config.toml
d_model = 256
n_kv_head = 6
vocab_size = 3119
positions = "learned"
qk_norm = false
bias = "none"
parallel_block = false
init = "normal"
lr = 0.00488
schedule = "wsd"
final_lr_fraction = 0.02
seq_len = 1024
train_tokens = 389900000
steps = 5688
MLP neurons of a small language model. Each row is named by its layer, matrix (up: input weights; down: output weights) and neuron, and shows model dimensions 64-159. Each number is 128 + 24 x the weight over its row's rms, rounded and kept within 0 to 255. Numbers have three digits each.
After each neuron's rows, "fires on" lists the tokens most often at its 100 highest values on Wikipedia text that the model never trained on; "fires after" lists the tokens most often just before its 100 highest values on Wikipedia text that the model never trained on.

L7.up335:145184125121119120096140140096129162149091127158123165136105097157104076147136169107143132106144161134103148113158143119114106128117165130162153100118153110109106170147112159137116137153143097102120149102123159102122107120141109124099157131131152172171100151142143103096122142112119143137
L7.down335:103131108117100098111119125119109147122127134132111132070135160102112124128081158154125144141122099183109071110150109149148127146155111145139096122132135106123110052127155122114151095115125130124157110110122138152093133128165105163149147070126127093098123109138148107148113139111102131148
fires on: "o", "i", "m", "ch", "tic"
fires after: "pl", "P", "sy", "ter", "rem"

L7.up744:086160146147105101141146065149103154127112099103152135126092128084123123145086153153143118155137131124121117154170123174168161115103127125118100127071166134145087150134143142108126136171132135124144111139149142138145140092142126070149123133104147128171131129132095133093109139144117141124
L7.down744:118107128077151092130136126122124149114103128103108089125137107093173142091107143135131143082148109101124127102102125151132142096162155140091132095130172100104109193183138107104139151112140104139143113143180143128161128119115164120137121147121101138182107144137153168099139142134100120146
fires on: ".", "uc", "°", "78", "88", "av"
fires after: "N ", "5", "he", "16", "9"

L5.up982:117141120138133112129100108139086120173143098157110123115156149157139101088117100157127106123136162128113166137140165085144135115145100128126124166102179122135148113149158120120110113161099136164122119138149119153096133118110148111128124123135136074116152150107111127103120116116153147128
L5.down982:104102126104113105148120142108114104150132129115138091088123183114133127151143126103122134165144105148103118150144134129107107125153157120168154132146164179139134090159151141105127095120152149124142099127136119140147130182103156125158143090147116110141103156144127134103081138135144117124
fires on: "a ", "200", "202", "0 ", "tion ", "March "
fires after: "In ", "On ", "May ", "201", "in ", "addi"

L9.up704:172132115123101139125138140126131142110099100125132112132122144166124126132154128134181090095088116105154143154146105060138127126124129133131121109174101129132112142114096118088127151170123129101097090136050102138137167145137124151137073084103119116160113141113090120151145122129116136156
L9.down704:138137107134166148145119106130080084110136137132144132128128139104104139122143159127085103172140132106100138138143147150084104122164161110110131117129135161160125132174135119147163080150117139073115094099123125150051133119140153105109134119098138120147145188111141135134123117148140134140
fires on: "ul", "om", "un", "ev", "enn", "a "
fires after: "s", "sc", "T", "t", "h"

L9.up517:097102144172130122135119065176087110097075120119166117099166153108108106143138136132146108174127102168093174132109122131109092107103113155082144150153143115117121151103101114140110129127147109149105131097133094172175182132100109108155153072124064116118112137130159134164106099136086138138
L9.down517:140140150148085126111142101117101122099111165139111115162144096122136142163137115137116108118111100095094137136137161135119102123161160108133169137107137169153123140148172084077176086134103133096137122126119120107073119091149128139144139116140135130112121119172141113112097135135092151096
fires on: "el", "al", "us", "ex", "os", "az"
fires after: "K", "T", "Y", "t", "H", "s"

L7.up448:131115134184147133127114152123134084097119131125106134106143134150134140155127159104148108118140166138075092130172110071169135087152098139143129133168158113119085137110096146098079133185134189121125096127178091107135116138113117144131069105140137091110130139168111162134156152126118126168
L7.down448:122135115091149170155109119134154107130129126126103124140090144155149116123097101113118162098110106136140128123102154088166143145141115123130097132122144091115168145162108117127136125112160150145128171141093131178145164174116124149139153102111191160134162096102121157114138140139129167164
fires on: "\n", "str", "pol", "fic", "ri"
fires after: "|", "ro", "in", "A", "i"

L9.up257:081149174133127115130107146126077066118112115135127116135122114131154118145120172130154135145094097108116076124113139126157143111119107145109163144160132083107139108156115061141130130144162148103159130154089104127140110137106173192124152139174074144090096123124133142131151154120176109131
L9.down257:144134130138116147148165122150133101122141118153124112106105101144135119113089103112115133144145127097140121103162135168140140091106171101163103127115108145103144109136110145139143122129134124175146137085156134115067102161109100143171162134097121106144108142187168080133175114131086111099
fires on: "y", "z", "d", "th", "ch", "om"
fires after: "Ro", "ro", "bo", "i", "ti", "ou"

L6.up649:115104166140141157170113151127160131154127094118107156142086174158141150134126131126140143125147108122090120142127138127128121118150080127133129159093110121151149076113098147155069138122120121103165069131163120103101124139135120106130130103163152094130134115168136152143150090143133112133
L6.down649:168128121171144157147110096110094122148140105061133151124135096133082141101139103141133092107141121167115129118118088060141155110082118119147140134143118176101144115135160164130132127097119115153129130152177095147139161134138158107122118143167129151124147087119151146139131166143138163107
fires on: "for ", "Cor", "s ", "ri", "tt", "str"
fires after: "A", "E", "Minister ", "O", "ine ", "'"

L11.up385:090134136099126121095130153118094146117088127102122124105150101151157107131124106164111144099149172175097142074133078121111115123063094167122115108139130127177152104128105136103105079132110124144125171160130103142144122140104134129145137100117081137131116143110110136140171072096133157103
L11.down385:114117145131085174134126130088083141125162143126116096132104162118109164116079129129089124121124104113131148161090164073133168144133147142161120160164114146104159107183192107142148134160128113108091116148087129175158131108156117141131125135171157126125101046087133119145144121144129163144
fires on: "um", "u", "on", "all", "am"
fires after: "Gr", "con", "comp", "acc", "h"